Weights of a small transformer language model.
Size: 15 layers, width 192, 3 heads of 64, MLP 768 SiLU, vocabulary 8192, 8.25M parameters.
Architecture: LayerNorm before each block, no position embeddings, biases, tied embeddings, ALiBi.
Training: a variant of Muon for these matrices, 152M tokens, 9278 steps.
MLP neurons of a small language model. Each row is named by its layer, matrix (up: input weights; down: output weights) and neuron, and shows model dimensions 0-127. Each number is 50 + 15 x the weight over its row's rms, rounded and kept within 0 to 99.
Before each neuron's rows, "fires before" lists the tokens most often just after its 100 highest values on Wikipedia text that the model never trained on.

fires before: "\n", "s", " the", " that"
L6.up670:42 36 28 70 54 57 63 49 36 62 61 41 78 58 42 52 62 45 43 44 68 40 80 65 57 48 17 32 69 66 42 32 42 63 46 27 42 72 22 43 59 36 36 48 41 48 36 41 67 49 68 41 59 42 34 68 59 49 43 91 63 35 34 54 67 50 34 64 33 70 55 54 64 42 62 72 60 51 64 74 49 50 31 66 44 26 38 66 53 49 50 00 54 52 58 56 67 35 64 51 37 47 47 52 56 41 22 66 49 40 42 31 61 67 42 48 46 62 99 55 50 51 42 59 68 13 25 54
L6.down670:58 67 63 31 87 58 57 54 68 17 48 29 48 29 53 32 43 83 58 66 42 42 51 44 40 40 49 71 44 23 46 84 60 28 22 59 61 49 75 36 51 64 63 64 53 53 44 61 35 28 41 52 57 75 70 41 47 61 73 46 47 63 59 28 55 45 66 42 66 40 39 28 37 41 60 18 51 63 35 28 50 48 65 56 64 72 40 37 42 46 69 69 39 59 41 43 38 56 43 50 70 43 51 43 27 42 66 62 30 57 42 70 68 44 34 41 64 61 23 49 52 37 66 59 55 44 21 63

fires before: ")", " ", "),", " a", ":"
L11.up292:53 36 51 54 42 63 25 30 43 29 49 31 45 60 41 42 67 40 47 36 30 51 67 38 48 82 66 76 37 34 50 42 44 82 71 79 49 66 55 42 73 51 62 56 65 43 39 53 61 75 39 59 52 64 55 41 34 37 24 68 60 76 38 40 47 49 49 37 47 42 69 52 73 33 43 80 55 54 53 57 30 71 63 71 40 71 61 52 30 54 23 38 47 65 14 37 65 67 53 72 62 59 63 48 26 59 40 51 57 48 44 67 23 34 58 48 33 50 24 34 39 74 43 43 53 45 53 32
L11.down292:42 63 44 31 22 44 39 68 34 49 48 57 42 43 61 37 62 36 69 56 49 23 55 80 43 70 57 51 77 50 57 74 28 49 35 39 84 62 65 58 59 69 49 51 30 48 61 45 75 49 57 65 39 73 65 37 61 45 24 52 59 71 37 57 45 47 59 58 55 33 26 53 55 49 48 36 63 73 53 64 80 38 60 48 58 58 78 64 11 39 47 50 35 33 52 39 43 38 32 34 47 24 42 60 52 51 39 37 61 55 48 59 35 75 66 40 32 61 53 60 82 41 45 37 56 53 56 63

fires before: "1", "2", "3", "6", "5"
L11.up673:49 57 48 34 45 40 17 42 78 62 26 61 47 46 38 30 42 53 41 51 56 20 71 36 48 42 37 43 46 56 49 65 43 56 43 47 38 37 80 36 60 51 56 79 39 41 39 42 34 71 44 69 47 49 51 49 59 59 47 46 36 58 31 22 69 63 65 35 87 32 37 09 91 54 40 26 37 73 12 60 54 54 50 61 49 46 55 45 63 34 27 37 32 73 52 36 76 84 62 34 36 81 42 64 55 55 48 51 55 51 66 53 39 57 55 57 58 43 51 23 48 75 35 63 46 51 39 51
L11.down673:76 40 59 47 47 60 21 59 42 23 73 46 31 39 24 65 24 32 71 51 59 39 47 46 99 58 46 39 55 53 47 68 54 44 62 51 42 62 28 19 15 42 70 73 57 46 40 41 30 56 59 44 62 11 73 62 50 45 57 55 70 63 66 48 74 65 42 42 24 47 23 74 37 38 59 51 31 59 51 57 30 67 31 65 76 13 37 63 48 63 65 55 29 49 81 70 55 34 44 62 41 28 54 63 56 80 53 51 49 58 63 61 48 61 49 63 65 29 35 44 32 42 70 35 42 50 52 50

fires before: " "
L12.up179:53 24 51 45 49 32 39 43 53 58 72 64 35 51 41 39 33 37 41 47 56 64 47 38 55 45 45 39 52 51 33 57 65 36 77 99 40 34 75 35 49 20 66 60 50 48 47 60 44 50 64 25 70 56 59 57 77 46 58 35 45 99 62 62 68 41 44 46 65 31 54 27 53 61 51 24 70 51 14 36 57 74 61 53 79 53 55 48 72 50 53 77 58 48 45 57 51 38 50 52 62 23 76 31 49 50 33 26 43 70 24 50 33 28 76 61 41 48 70 34 58 14 57 38 51 37 26 61
L12.down179:44 39 20 28 79 61 53 65 68 02 17 58 63 56 36 51 45 74 40 42 57 46 46 59 53 41 35 36 55 70 39 37 54 64 52 16 52 59 56 46 28 20 49 17 59 57 61 32 59 46 51 49 38 63 36 39 28 56 57 33 49 51 19 60 51 52 36 43 59 31 84 50 22 61 74 53 59 51 74 39 55 63 54 51 60 54 57 68 36 61 43 58 57 50 34 57 68 43 77 55 50 50 33 42 38 34 35 65 86 62 32 40 49 64 47 47 62 52 70 48 43 57 36 50 70 24 49 19

fires before: "\n", ",", "i", " |", "."
L8.up491:31 39 25 73 60 43 67 52 56 72 54 54 45 61 42 56 47 34 44 37 26 51 58 69 63 50 36 57 42 58 62 41 53 41 47 34 62 43 42 39 55 76 59 32 64 33 33 53 64 57 42 43 59 61 57 44 39 70 34 63 22 49 62 39 41 46 42 39 62 41 55 55 44 59 41 52 55 61 84 48 56 58 48 50 26 63 54 68 40 62 62 71 46 68 52 58 40 60 30 48 55 08 36 72 52 43 29 15 42 44 44 34 69 50 45 31 57 37 78 33 79 66 38 63 50 36 71 26
L8.down491:53 57 50 56 71 45 56 31 48 42 44 57 39 59 56 17 47 44 58 47 48 64 31 76 47 65 44 47 50 49 61 41 60 50 55 26 45 30 65 44 64 42 51 75 50 46 39 32 44 40 52 52 63 61 56 55 74 36 54 38 42 45 62 71 57 60 68 51 54 43 64 27 48 36 42 58 45 52 38 48 33 17 47 26 72 81 15 18 57 56 20 48 63 19 78 36 39 37 55 37 69 55 42 63 37 40 62 69 55 69 80 57 51 63 30 69 70 55 48 52 39 60 66 55 24 53 57 70

fires before: "\n", "ll", "ve", "s"
L7.up511:15 51 56 59 40 34 38 31 62 39 68 34 53 54 35 50 59 52 35 52 34 31 64 67 42 58 54 40 50 67 62 48 22 61 48 31 41 31 27 62 60 58 60 33 48 62 50 54 60 72 70 68 54 43 38 66 34 41 42 36 46 53 24 62 14 57 53 66 75 57 45 30 48 60 61 59 43 49 66 50 45 55 48 42 31 54 40 35 76 29 69 42 51 52 41 46 31 55 50 32 28 54 66 52 61 48 51 04 40 47 40 54 44 50 27 78 51 76 72 42 46 54 31 41 53 57 33 29
L7.down511:68 45 66 63 55 53 41 54 52 67 81 53 53 41 25 70 39 46 85 35 50 22 48 37 45 46 61 73 39 18 50 17 56 30 49 59 57 44 45 78 59 35 31 46 30 66 58 27 65 54 61 69 44 37 42 58 39 40 71 50 39 48 52 28 31 42 41 75 50 50 50 79 39 50 40 41 63 50 58 41 61 70 53 61 46 61 32 66 25 62 58 50 55 63 26 36 63 57 53 49 65 50 51 33 45 24 66 24 61 46 46 00 61 53 39 40 57 46 42 34 36 44 40 59 68 57 37 41

fires before: " "
L5.up345:54 30 53 39 68 53 68 40 83 57 36 55 32 60 72 63 42 47 73 56 36 43 55 54 50 48 57 56 55 45 64 49 54 75 29 68 42 45 70 29 58 30 35 43 42 57 34 42 49 45 63 73 25 65 20 08 64 85 64 32 64 62 44 36 45 49 41 37 50 39 65 43 31 62 41 54 59 31 45 13 37 43 31 53 55 55 45 51 48 65 84 42 29 42 52 76 56 36 48 52 58 41 48 60 23 56 50 58 48 41 63 70 55 56 60 65 54 39 64 31 55 45 67 45 56 52 62 44
L5.down345:44 56 40 62 91 63 54 28 81 38 37 62 21 68 44 71 43 79 43 51 41 77 36 61 62 64 49 67 44 62 43 63 11 54 55 40 47 33 43 35 34 46 56 67 37 51 48 37 70 69 44 74 77 55 25 47 68 53 70 55 52 68 39 31 43 55 44 42 36 39 50 61 43 75 60 72 11 62 49 39 55 47 41 48 68 42 61 64 54 65 66 49 47 50 35 39 43 23 53 53 58 50 63 43 30 35 56 49 70 49 57 46 57 73 74 44 65 55 72 36 77 33 56 41 52 59 49 23

fires before: ")", "0", " ", "9", "8"
L7.up549:65 52 85 75 41 42 60 32 58 75 62 57 51 31 40 44 50 55 60 59 46 58 20 35 29 55 66 91 62 40 48 49 57 59 48 35 45 68 41 53 71 54 63 49 81 76 58 55 44 17 51 27 43 44 59 48 51 39 04 33 54 63 96 51 48 59 00 57 19 40 39 70 39 44 56 47 49 60 61 20 40 49 37 71 72 51 34 42 48 50 47 54 53 48 46 59 36 58 43 53 56 73 45 63 41 34 36 62 47 67 34 62 49 50 48 52 40 55 55 21 56 39 45 23 49 43 52 60
L7.down549:45 78 26 33 24 68 24 50 52 44 52 64 39 61 10 55 59 54 50 76 54 40 74 46 46 55 51 13 69 71 64 62 67 63 67 59 63 38 39 67 63 66 54 53 46 44 46 47 52 56 47 45 36 42 48 16 39 58 63 42 64 43 50 52 38 11 58 53 41 42 50 73 47 53 44 38 58 38 67 35 28 60 53 48 31 56 42 61 29 51 37 57 40 66 25 76 82 06 73 60 37 52 38 59 48 63 42 72 26 36 54 75 34 89 41 45 39 49 54 78 33 45 85 60 48 50 62 57

fires before: " |", "==", ":", "\n", " and"
L12.up273:63 53 40 40 39 72 57 37 39 42 42 47 64 39 37 43 69 43 42 63 33 37 53 30 35 30 39 42 65 65 50 30 79 51 77 46 51 22 27 48 47 64 45 61 40 64 55 36 35 58 56 29 56 49 45 56 60 52 53 47 44 44 62 54 22 63 44 51 40 34 96 42 38 50 46 59 47 59 59 45 18 63 68 47 56 54 43 56 49 46 54 75 82 35 47 63 57 39 61 39 26 73 67 42 70 34 39 47 17 49 68 56 60 47 59 81 35 29 60 60 46 69 49 41 58 15 54 41
L12.down273:63 53 77 68 11 42 54 61 45 48 57 68 46 59 63 64 38 56 73 23 39 61 67 66 61 17 40 63 46 43 34 65 42 59 54 53 53 54 66 70 27 29 41 46 60 74 42 73 44 35 40 43 55 72 47 47 32 38 39 90 58 55 53 13 44 78 67 32 43 58 36 52 51 43 50 21 44 38 36 33 29 34 87 44 36 64 65 46 52 56 32 24 45 69 36 52 65 73 25 27 45 47 62 41 58 36 76 40 54 70 49 51 53 41 38 51 51 43 64 60 52 62 49 48 27 67 32 54

fires before: " |", "---|---|---|---|", ":", "\n", "==", "s"
L11.up110:59 38 72 35 51 81 31 36 43 53 35 43 36 40 48 50 62 49 12 58 49 85 73 22 59 63 49 51 45 63 56 47 54 63 68 75 42 31 10 24 19 72 56 66 50 22 52 57 30 45 40 75 36 37 40 50 45 29 69 59 69 49 67 49 48 55 62 43 47 39 45 55 76 32 40 50 64 41 53 33 57 15 53 43 29 38 58 65 17 40 50 67 61 64 57 52 53 57 38 27 70 33 46 62 60 37 40 60 34 55 46 51 45 46 67 60 28 78 31 50 74 37 63 47 62 20 43 56
L11.down110:80 22 55 50 46 52 29 37 49 77 49 43 72 40 47 28 23 56 45 74 67 29 37 36 61 33 40 41 54 73 42 77 55 41 42 32 65 27 63 34 69 44 50 48 58 65 51 62 41 75 45 60 58 85 54 26 52 42 35 38 49 37 27 18 43 41 53 52 30 44 45 51 41 20 38 31 54 58 53 58 52 50 49 34 65 39 57 39 49 33 62 50 67 38 67 44 49 49 50 65 92 37 46 62 21 29 55 43 54 77 68 59 58 57 49 69 73 53 39 38 17 43 57 69 58 65 68 61

fires before: "8", "9", "7"
L11.up541:40 50 52 50 39 43 39 36 64 57 28 72 25 57 35 66 56 46 27 28 38 40 46 48 25 45 58 46 34 52 39 30 38 60 80 66 31 50 70 50 16 29 66 44 35 54 55 47 32 50 25 49 35 90 55 69 54 25 84 43 44 56 09 59 61 40 68 54 61 34 50 75 49 66 72 70 64 45 60 47 72 55 22 59 26 71 52 59 51 57 44 66 56 51 40 43 47 59 84 39 45 62 33 67 73 22 63 73 49 49 48 14 52 45 69 62 35 50 66 46 35 54 40 49 45 38 29 40
L11.down541:24 29 44 34 67 55 67 52 39 55 66 60 60 25 41 30 43 35 28 31 57 56 43 23 35 43 43 51 41 58 54 60 64 41 45 37 55 77 54 51 60 26 56 54 27 99 60 40 26 58 25 89 31 51 51 75 67 40 57 74 36 42 57 49 35 74 49 38 52 41 51 92 56 63 49 50 38 48 92 58 45 35 37 24 55 47 38 70 55 57 65 48 45 61 51 29 45 25 55 43 34 50 35 49 78 56 40 34 57 78 65 41 39 62 52 66 43 44 69 57 43 63 30 31 38 47 28 55

fires before: " |", " –", "–", ","
L11.up151:43 26 67 62 50 54 60 62 28 63 76 50 90 61 32 73 54 59 45 66 45 51 61 43 41 55 64 55 32 64 44 61 60 49 77 52 61 34 41 53 48 50 59 60 40 49 60 19 52 29 28 51 62 33 56 31 44 32 48 73 56 56 38 75 46 57 60 56 42 48 33 52 56 48 37 60 54 64 46 66 38 36 80 58 45 74 64 57 56 51 52 17 65 49 39 30 50 53 44 24 42 64 26 26 33 53 36 73 54 65 54 73 32 60 04 45 46 46 58 57 26 45 25 39 38 58 39 21
L11.down151:37 75 55 30 27 51 57 74 55 51 32 40 39 55 50 48 27 34 60 63 60 62 65 45 43 54 56 63 60 44 37 63 52 40 47 27 33 85 51 44 48 53 63 25 43 28 41 72 52 26 55 51 51 59 44 55 36 54 72 48 52 37 45 53 35 57 70 54 51 49 63 47 50 36 53 41 07 61 43 51 53 68 40 28 39 69 40 49 38 41 54 19 28 50 45 30 39 76 53 57 54 31 90 51 49 62 56 42 52 45 47 66 79 41 57 61 47 30 59 44 55 45 77 34 57 62 57 49

fires before: " |", ":"
L12.up85:39 62 57 38 44 51 40 69 61 58 46 52 46 29 35 45 60 47 53 24 49 27 60 32 60 56 55 69 30 69 53 45 39 50 62 32 21 72 53 49 62 42 53 49 46 42 23 21 39 78 80 57 43 12 88 51 70 54 42 45 56 41 50 64 54 51 28 69 60 83 70 51 66 31 29 72 44 50 47 33 53 83 69 30 16 84 11 38 37 53 55 81 63 46 50 64 53 28 48 68 33 49 51 53 47 28 49 68 31 32 44 56 64 57 26 47 43 49 61 55 50 17 29 75 65 35 51 74
L12.down85:30 65 26 40 44 46 56 42 34 34 53 53 41 51 58 29 62 73 68 73 58 64 62 41 50 41 34 36 51 55 53 53 64 51 65 69 44 32 31 75 47 29 28 68 52 62 35 72 56 41 20 21 51 56 62 59 21 52 58 33 53 36 42 44 40 64 62 58 53 59 92 71 50 50 53 59 47 18 45 55 32 45 47 49 55 52 57 64 42 47 69 59 60 50 44 26 15 74 51 65 64 50 50 32 14 61 51 27 50 42 69 48 46 48 76 26 47 58 62 40 19 46 67 73 37 43 56 32

fires before: "1", " ", "2"
L7.up261:71 39 42 56 41 30 56 78 54 68 66 59 48 26 55 61 33 33 66 38 39 42 60 27 53 59 78 67 54 56 56 45 61 66 44 39 59 49 46 48 51 48 33 56 26 70 40 39 60 62 17 63 44 34 38 63 49 74 49 13 55 59 44 35 25 61 36 44 41 31 61 71 48 74 53 55 50 27 29 48 33 50 37 48 42 55 51 71 51 50 46 69 55 42 29 59 77 39 53 12 65 44 67 48 50 50 36 40 67 16 47 59 42 59 37 46 50 76 52 16 64 31 58 64 66 52 53 57
L7.down261:54 46 45 44 51 38 61 66 66 51 49 77 52 60 38 69 44 64 59 39 49 48 75 44 54 46 54 26 54 21 56 49 66 62 49 41 54 54 38 66 53 48 64 50 31 58 39 40 36 42 45 39 45 74 47 55 68 49 56 29 44 39 37 32 44 30 35 82 44 49 65 53 31 32 30 32 56 70 74 51 26 51 20 76 52 74 40 63 62 49 60 40 62 63 41 54 51 44 53 43 78 51 65 62 71 47 35 42 37 38 56 33 61 86 60 65 73 51 67 53 77 37 31 66 25 52 81 56

fires before: " |", "|", " /"
L11.up218:44 62 41 57 52 34 15 57 73 66 54 30 85 38 47 64 96 62 28 75 35 50 35 49 48 59 48 67 47 47 43 62 40 49 33 71 54 58 44 47 39 48 67 40 46 49 25 85 65 85 17 42 52 61 50 35 59 51 55 70 47 50 47 26 44 50 52 60 56 42 38 58 49 60 50 73 41 40 60 54 33 33 42 34 56 61 46 47 71 59 30 80 40 21 19 38 25 52 53 39 50 38 56 58 92 50 50 49 29 45 49 32 90 24 58 53 46 54 40 50 48 86 51 67 33 21 62 66
L11.down218:36 29 67 73 54 51 51 52 69 61 64 48 44 43 47 92 45 30 50 38 64 64 39 75 57 22 56 59 53 73 42 35 27 43 43 49 47 39 63 17 30 41 67 40 47 44 57 31 39 39 47 47 43 52 46 32 47 76 62 62 56 65 85 42 53 66 20 12 62 54 58 32 69 78 52 50 57 42 70 38 32 70 22 25 54 57 84 54 56 23 52 61 23 32 50 52 58 14 51 63 70 27 40 50 45 60 45 53 51 44 29 46 57 48 65 65 35 31 57 52 59 42 50 61 62 53 59 45

fires before: "\n", " to", " the"
L5.up628:44 46 51 46 64 23 41 55 52 34 57 59 55 41 47 39 40 71 17 44 27 79 41 59 46 41 37 58 46 36 34 43 47 60 35 49 71 62 33 56 18 85 36 19 14 22 29 46 43 67 51 21 63 31 28 43 72 61 25 77 69 08 28 53 44 33 40 58 72 50 39 65 76 57 31 60 53 66 64 43 33 73 37 53 77 63 92 32 63 43 40 58 82 42 57 54 49 61 27 40 83 67 30 56 58 52 39 54 57 38 32 62 45 45 59 40 53 60 75 48 73 42 50 90 66 59 29 36
L5.down628:43 54 24 59 54 48 68 35 39 51 30 72 52 54 62 52 81 16 51 64 63 49 36 44 57 28 58 76 45 69 41 30 25 71 50 50 48 66 57 38 74 44 13 46 50 44 63 39 29 32 31 48 45 50 59 74 46 51 54 51 56 22 71 49 76 67 41 44 42 71 69 60 48 45 37 62 49 40 25 45 51 61 50 34 38 65 36 72 30 41 54 51 44 35 62 69 62 59 45 58 50 29 56 48 76 67 47 57 41 24 57 26 31 51 41 29 24 74 53 44 32 74 51 19 46 50 46 55

fires before: "1", "0", "2", " "
L3.up498:59 37 33 43 57 55 45 55 43 33 29 45 45 39 41 55 20 22 36 64 54 56 64 69 30 61 64 59 50 23 42 51 32 20 56 55 63 10 37 70 62 67 58 22 31 51 51 65 57 54 62 55 58 76 56 41 38 63 57 30 45 39 68 44 60 49 46 53 43 54 52 71 38 51 64 51 46 55 59 63 40 55 52 53 29 43 52 73 61 57 58 65 68 34 27 35 61 64 60 36 69 57 50 54 56 28 44 62 51 33 64 43 72 51 83 59 57 57 20 68 59 20 32 36 31 38 45 49
L3.down498:55 47 83 72 49 76 56 58 49 64 60 77 40 55 54 71 45 54 71 44 63 39 55 67 50 76 32 43 57 44 47 56 56 45 36 52 40 99 30 31 38 53 39 32 16 58 70 65 35 64 45 90 49 27 56 38 44 27 64 57 31 47 66 46 39 67 52 45 52 23 38 65 49 37 36 64 67 10 58 24 45 33 64 62 44 70 67 46 58 47 16 49 63 57 43 38 49 55 56 61 20 48 60 53 50 45 64 57 38 35 07 42 42 45 26 47 52 61 74 54 52 46 68 65 61 39 57 75

fires before: " |", "–", " ", "s", "-", " the"
L6.up521:35 36 50 40 54 43 59 47 57 33 22 63 45 32 48 38 61 47 34 46 35 49 63 36 20 34 34 77 62 39 59 61 30 58 40 55 64 77 70 36 66 52 49 63 65 42 37 20 44 22 44 37 61 62 60 40 41 24 46 35 74 51 61 62 48 50 48 33 46 61 77 54 83 77 65 71 69 57 63 30 60 30 50 82 31 53 48 64 70 13 70 32 51 31 51 39 48 45 65 47 49 42 45 37 59 62 59 44 18 68 43 32 34 50 67 44 36 47 73 72 54 52 33 48 56 60 50 51
L6.down521:62 28 49 56 56 21 57 92 27 74 59 46 61 60 33 50 96 37 48 75 54 26 56 30 46 58 41 54 45 47 55 68 65 49 20 40 37 29 40 57 58 55 41 39 55 50 69 46 39 47 55 69 54 36 59 41 50 20 30 56 43 42 29 51 54 45 38 47 30 67 77 52 35 33 73 30 41 46 46 53 61 45 46 61 61 40 28 28 40 53 57 44 42 73 67 41 50 56 13 34 86 63 55 42 40 71 56 71 71 41 61 38 49 44 56 57 58 56 27 57 74 70 57 65 32 54 51 21

fires before: "1", "2", "0"
L2.up758:67 55 51 26 72 62 37 23 31 59 43 51 59 61 68 74 66 33 45 41 51 34 71 68 42 48 68 21 48 38 72 81 18 40 35 34 40 46 83 42 72 52 40 19 48 39 60 47 41 78 48 38 41 53 69 45 58 37 64 55 36 18 59 26 35 44 37 53 57 64 43 60 55 44 42 41 40 49 25 53 59 51 52 57 31 25 38 66 75 52 57 49 41 19 25 52 40 56 35 31 66 67 42 64 67 46 49 61 65 50 46 56 75 56 45 66 39 42 74 48 32 33 74 28 63 48 58 71
L2.down758:42 60 55 51 54 42 51 44 38 51 49 36 67 40 67 45 56 36 68 44 33 56 56 63 44 54 54 39 50 29 52 54 49 46 37 56 75 62 28 38 45 36 57 88 49 40 58 63 51 64 23 62 48 24 98 37 53 35 50 32 48 27 59 50 55 80 22 72 50 78 40 56 19 58 40 22 80 35 65 63 47 48 59 36 55 35 78 37 52 66 34 65 56 61 14 48 37 38 20 30 35 48 74 62 14 54 50 41 65 23 43 45 53 61 72 60 45 58 61 37 38 48 58 44 37 61 44 77

fires before: "s", "0", "-"
L12.up656:43 47 46 38 47 32 56 43 45 79 66 35 75 56 74 50 52 65 99 47 42 36 59 42 68 45 35 47 47 56 66 44 56 55 29 72 51 61 78 35 62 37 21 19 59 51 45 47 60 47 65 76 58 24 60 29 65 59 55 25 31 41 58 51 42 37 64 70 39 62 30 43 67 38 48 49 48 62 61 54 66 55 45 40 49 67 73 46 56 74 53 27 32 63 44 61 65 72 61 48 57 64 61 49 56 20 29 68 49 55 25 51 36 70 52 51 47 57 35 44 32 39 42 69 26 53 78 57
L12.down656:64 44 49 29 87 74 35 67 53 42 46 30 61 33 47 89 71 38 44 28 59 45 32 41 72 36 58 68 54 31 72 31 60 52 31 17 51 39 55 41 48 56 47 46 79 33 32 50 37 57 12 76 31 34 58 82 60 48 78 39 59 31 64 55 39 60 63 59 53 64 25 52 52 42 53 57 21 64 58 52 55 43 57 27 46 62 42 76 60 43 42 32 53 65 52 44 52 56 56 53 41 60 63 74 19 52 82 38 48 24 57 52 47 38 21 26 60 39 58 42 61 31 62 25 59 54 30 63

fires before: "9", "0"
L12.up405:53 66 45 61 46 55 52 48 45 74 64 47 72 12 57 52 25 50 24 42 52 09 43 65 41 66 81 55 61 62 32 64 53 58 68 68 53 73 78 63 58 53 64 35 27 55 76 46 58 43 52 39 56 60 59 63 72 74 47 67 34 41 45 68 39 32 49 50 75 45 54 59 33 44 59 53 58 47 74 43 47 39 52 72 58 48 39 63 61 72 50 34 41 37 37 56 51 21 59 31 23 77 53 51 29 51 52 70 20 64 44 47 61 46 38 55 42 39 48 61 46 47 54 47 26 47 70 46
L12.down405:62 32 51 41 66 50 45 62 13 29 55 50 28 07 39 54 52 38 73 40 54 64 91 41 50 65 53 28 69 38 42 19 58 51 08 48 73 84 60 63 47 34 52 45 41 41 30 51 48 64 47 69 59 51 51 61 64 48 44 69 39 43 38 61 49 51 42 50 40 50 38 55 62 47 54 42 45 46 48 60 37 64 19 68 23 67 68 90 58 69 62 53 60 61 38 64 54 56 43 50 33 41 57 52 33 72 58 44 76 41 45 38 24 44 33 25 28 28 46 37 53 65 57 68 53 76 51 53

fires before: " "
L12.up552:54 61 33 66 31 63 40 43 67 70 13 33 49 65 87 42 38 46 60 69 55 52 44 42 25 31 42 57 06 70 50 42 49 54 63 51 36 35 51 37 59 48 29 51 87 48 59 57 50 37 83 49 58 58 53 55 76 39 49 52 52 59 62 58 48 51 21 57 73 41 27 50 66 43 64 63 63 45 50 58 70 58 53 42 58 34 66 54 62 62 85 28 83 58 50 53 52 51 54 61 57 41 41 62 52 47 53 55 37 51 28 15 37 83 37 55 66 64 44 80 36 51 63 26 54 47 58 35
L12.down552:45 45 43 54 68 49 49 37 53 16 62 67 58 44 14 58 29 44 18 54 44 49 54 70 44 43 40 56 67 59 34 43 51 13 72 46 19 82 46 56 41 30 74 59 51 49 50 55 56 70 44 34 40 76 42 85 31 53 58 42 56 86 35 50 55 50 37 65 23 43 69 24 39 51 82 42 64 66 50 45 70 34 60 78 59 42 23 47 67 58 38 40 38 64 70 39 36 57 51 46 37 41 80 58 32 66 30 59 54 47 51 48 55 24 55 55 68 47 67 51 74 15 65 45 60 75 35 61

fires before: "9", "8", "2"
L11.up185:51 33 86 41 57 82 48 51 51 49 44 62 55 62 56 47 62 78 53 59 24 36 44 73 64 45 54 71 76 21 77 53 54 72 83 66 67 18 52 44 49 55 56 41 56 47 64 36 57 58 87 42 14 67 65 45 70 46 64 32 43 38 51 41 35 42 64 33 52 57 60 81 75 13 42 35 53 25 53 57 23 52 66 61 46 60 36 44 40 83 27 41 35 62 56 82 74 69 45 41 54 46 51 74 48 67 43 45 46 67 51 35 55 24 51 50 37 42 42 55 53 41 70 30 47 38 55 61
L11.down185:65 36 27 57 50 70 63 50 46 67 69 35 51 61 60 46 62 56 58 31 34 31 59 21 62 51 59 23 54 74 10 39 51 38 73 56 65 62 42 41 39 19 39 49 47 21 72 53 48 21 54 04 75 42 28 56 72 82 44 57 54 36 68 38 43 35 41 63 45 52 78 33 42 62 37 27 52 29 53 50 50 70 34 42 68 45 72 61 53 48 36 32 53 33 29 48 29 72 77 67 18 37 52 49 44 56 74 71 43 34 53 51 49 52 21 60 62 33 63 44 59 49 53 17 53 54 69 65

fires before: "\n", "1", "2", "er"
L5.up109:48 55 41 39 61 48 24 44 69 57 63 69 53 85 50 46 43 44 66 51 40 38 50 55 36 40 66 40 55 30 50 25 74 29 52 75 45 42 54 41 62 43 56 48 46 18 40 32 56 37 52 27 65 53 39 56 47 69 69 36 78 54 53 59 82 79 38 36 62 53 48 07 74 41 58 49 79 47 36 43 52 77 38 51 53 62 62 56 47 35 48 66 26 50 91 61 43 33 68 39 47 37 56 72 35 73 52 72 68 29 66 22 49 85 55 47 54 52 63 50 45 42 66 42 44 56 29 43
L5.down109:68 08 24 58 37 52 55 14 35 54 52 77 31 45 24 66 60 43 44 80 38 33 32 61 52 36 31 66 35 69 55 63 54 37 59 48 47 68 63 34 85 43 53 53 51 54 43 35 26 59 64 66 45 52 45 50 60 74 41 52 61 52 30 46 43 66 39 46 19 53 55 47 76 52 60 65 55 50 50 62 37 42 50 34 46 58 48 58 47 45 25 42 43 44 77 36 50 33 68 30 63 21 49 43 47 68 42 44 62 43 39 53 63 71 59 40 46 60 39 44 40 70 52 51 43 43 25 18

fires before: ":", " |", " –"
L11.up298:31 48 51 34 54 54 64 39 60 51 47 48 66 44 43 28 50 58 63 73 42 61 60 30 62 47 57 45 22 27 53 44 63 59 53 58 14 47 23 60 61 92 05 48 60 52 46 22 61 61 44 49 50 50 65 38 59 55 54 53 60 49 31 58 39 48 29 56 67 46 45 37 64 80 37 65 38 61 52 34 42 71 36 70 62 63 48 91 31 50 43 61 71 54 36 45 43 70 56 47 55 43 68 49 71 74 60 69 34 22 34 34 40 24 52 34 40 22 45 36 37 42 63 40 44 65 76 72
L11.down298:46 43 53 34 35 74 31 51 44 30 43 41 38 51 42 76 30 41 64 53 40 59 57 44 57 38 60 31 36 61 58 44 51 40 35 40 34 66 46 38 32 59 45 65 07 77 53 37 58 44 68 69 64 45 36 41 37 63 43 55 44 67 45 50 52 47 46 72 54 58 45 74 58 38 51 25 62 52 47 52 25 52 72 46 14 72 52 41 34 32 65 69 40 89 46 35 67 49 52 50 64 54 45 43 39 46 31 57 48 33 37 68 77 61 57 60 53 26 11 73 40 38 60 61 55 59 74 47